Weights of a small GPT-style language model, trained from scratch on English Wikipedia: MLP 768 GELU, 868M tokens.
MLP neurons of a small language model. Each row is named by its layer, matrix (up: input weights) and neuron, and shows model dimensions 64-191. Each number is 500 + 40 x the weight over its row's rms, rounded and kept within 0 to 999. Numbers have three digits each.
After each neuron's rows, "fires after" lists the tokens most often just before its 100 highest values on Wikipedia text that the model never trained on.

L5.up589:475520504507491522511420538548528423455489512554496476513461415473530440585504467536486469486486496510425446459553424526567532512555477406561428484507537500479512572533510482504495419495523464514453536449472477470460530514480492470510454478494462500444430522520521555505563514548506474474543568534495504440499467488453463491474515549476515597615538555524546533472481494465458490485480
fires after: " the", ";", " of", " to", " |", " in"

L9.up289:456493456497554549553488599521505493473477525489520505413466480477516489507453516516442468473513478532556494477508521396502524532567452562498519514436501565492529444450559439489508442502477517556517520443551478514464473495456448445504516490540408454511514508554540522477469550485481503482520463508525549416401445571501456483491413529496528529485527574451519488435454476511505491510499
fires after: ",", ".", " in", " at", " the", ";"

L3.up183:481472515508501486476494530490462450479488510492466513468470410473498431596530520582438516478569504484542543539480500452588542489513451453569501546567529501490530459456509471486543481599569495520472556496516602478521512525516472439484490419551442514446477482524567547514469555545515491567474521552537482496471502505518479483534540430563513552521489511505482513527556463513467524501456
fires after: " |", "|", "s", ":", "\n", "."

L12.up349:516485474553533478515591541511447557520452474500481464515474506568507439469474427545504448444472579458517502560561535419520524553569391543487480482513513543490493511443534489468493561538480491559496485492545548533600537515531453436451480538516488500448518491484466493525550525474523485383534462530531463548440446507485458484481491478483536536549487561529463493590497491517534529542550
fires after: ",", ".", " to", " M", " David", " Gabriel"

L2.up98:495424498459478509473502509477494513478532486544452502447428420539459485584454504462505478532606482476529513490474514475514534538525449482556443443523526516476509547564492508488503489533510474497572475520540481495507513498509489471479453501582368455497542505525503475497518525550512477516516494497436456480518498540581486515532501519513494513487589548435422505574481450525482475486458
fires after: " |", ";", " 0;", ":"

L9.up84:463506521513578537532492527516480490425439557496436499521429463520562587518531454494521501472520483461496563451509479520528501548465544465442472482478497549503533509470566517494444483563565489484548476470486445478589506498477497414434471517543431486495515491539521538523448523477506490549483527464446461441500415537472482548419467489499494457500456534468475515481498527524522547551466
fires after: "'", "\n", " I", " it", "I", " 0"

L8.up709:450567514535488478535405481477477579508494559535440534486567480508524520455490445454516513508532494480519547544474468487548489482444452555538500466485511496511456475484529504503468534500562527469520494542505558562508486492449543508445531555528491527514523484471524618567448558536538548457535439504435464500478445553567451515499440499451556559523496512490470498520448529479450467481496
fires after: "|", "'", "\n"

L5.up59:518509444468469481585442493475504506389471539548487543504512528485579509518577482480476553464518475436490445550594478513507504539476522507545518483542521490451492436518555454464466561559555605494513527503462573490447518536508538451515514462562481460528488510507529547525448588517510527482571503464447504500515435497517497537445419496505513523486466485461454504535511453601478563570438
fires after: "\n", " there", " There", "There", " is"

L5.up134:506496552535452498562482534509495497511459561525464464447515478454544501519542502510565480507534565439444629506448498505527519586506484542565513457442550527514520488522501478427523495516484434518513557505456534582505510464543478464479512531520467464504495455529522582540503544558516554491534511477475477482476464486452471487477448542434475547460487563486424513552471433435567461463457
fires after: "\n", " =", ",", " 1855", " 1942"

L8.up758:515566551519530512555501468481569502445424544541451525451460500516568500453548512488457457457509446496564490507399540529533421468554470499463512518463572526514562496546520488498410496525570575472521465546498506514478464491396499505507499402554472424442538519480532573527492522470461529492459479523501467440475512536509500514487506472534516497564486460495449510465478529529541615478477
fires after: " \"", " a", "'", "I", " I", " one"

L10.up767:489494423471472548438458570500506548530507503495499475507485460584521536416552559504414506499523516461571489549484519525524448466452507495527505475531532544474458507543502496406473515533536554452507550513484551577450530503517504441489456566546505452425459512549513529450470455502533545530555539511560533588536518592472398562528462536449505505505530459505471528545543532467536458504511
fires after: "\n", "-", " \"", "=="

L3.up557:505512474556497516437492517446488551510571445466544491544522470521532466508498451568493546526460523549543480546523478485538475479561467438443510514462500493511489439483490488413486457505470574560447583516590558569462530510549483406506416523538512502444479504532498505456419465472561474538460478480517486520555533506508461520508477522538498438565477501565531556574506494483483487480541
fires after: " (", " \"", "-", "\n"

L9.up672:471475481512523503545562528450518521497464505514469463531443552476518513533420525482492468421532476420547505482440471507500512421495514439456452513555462565467535503492509572420485521501515478518484486531523492532560518467478502491464531489559471501477502477529510477542442533480445485508482479501500429506497462477476524474561564472532575520485501522460451495516463467460491464449585
fires after: " W", " L", "d", " McK"

L3.up51:497513505496472545540469504420499545552530483508571457528467476505527516483489498505515445517429533455538487532477479498471487488482520494470527512488549629499609450548520443478544636492596578473511511510484525494496481481517515491448536466477482511518426456474525440423460513553516471489490569487499508484473457533491424548485538504485472463557537491566496503492496494458504549450501
fires after: " (", " \"", "-", "\n", "."

L5.up172:469487446463529547495443531477487575530517506519535494581465427577529429505476583558508531518513534445548564595503479454557485442550574545524541520516535478471527511520491480399550519538540569501451534523503529489471522494550460450528442516486454492496466486505526527488454452545572439514499597490574505513473526562480447551467512497487498532499498490500493508500500504512453446508485
fires after: " (", "\n", "==", ".", "-", " \""

L5.up588:479498484572502506501502534537499513448479482489544481467522463572486503558466472588507511554524496494520501449539533415534531482490448468513429479523515536548521550535497484455449462536474494486521491477455430496489546498544453413513426555578392450447514465578522567507520518490451484440502455555511444456508435562531497470525445515484522502481612549513516464498510496447557505475520
fires after: ",", " |", " to", ";", ",978", " —"

L5.up637:507459524531474564512447495558470480496542568527455498542510431530500484479588454499492511495547518467496536557457491421475460540472500552566497509522488531519617507500486505493488603444553519524530532448509532497528507523484482421413560580469475451446467459491603572475483531530495516424543527532528500514493515494528445488469435567497517473494482508448525550468459495498475493476501
fires after: "\n", ".", " =", "=="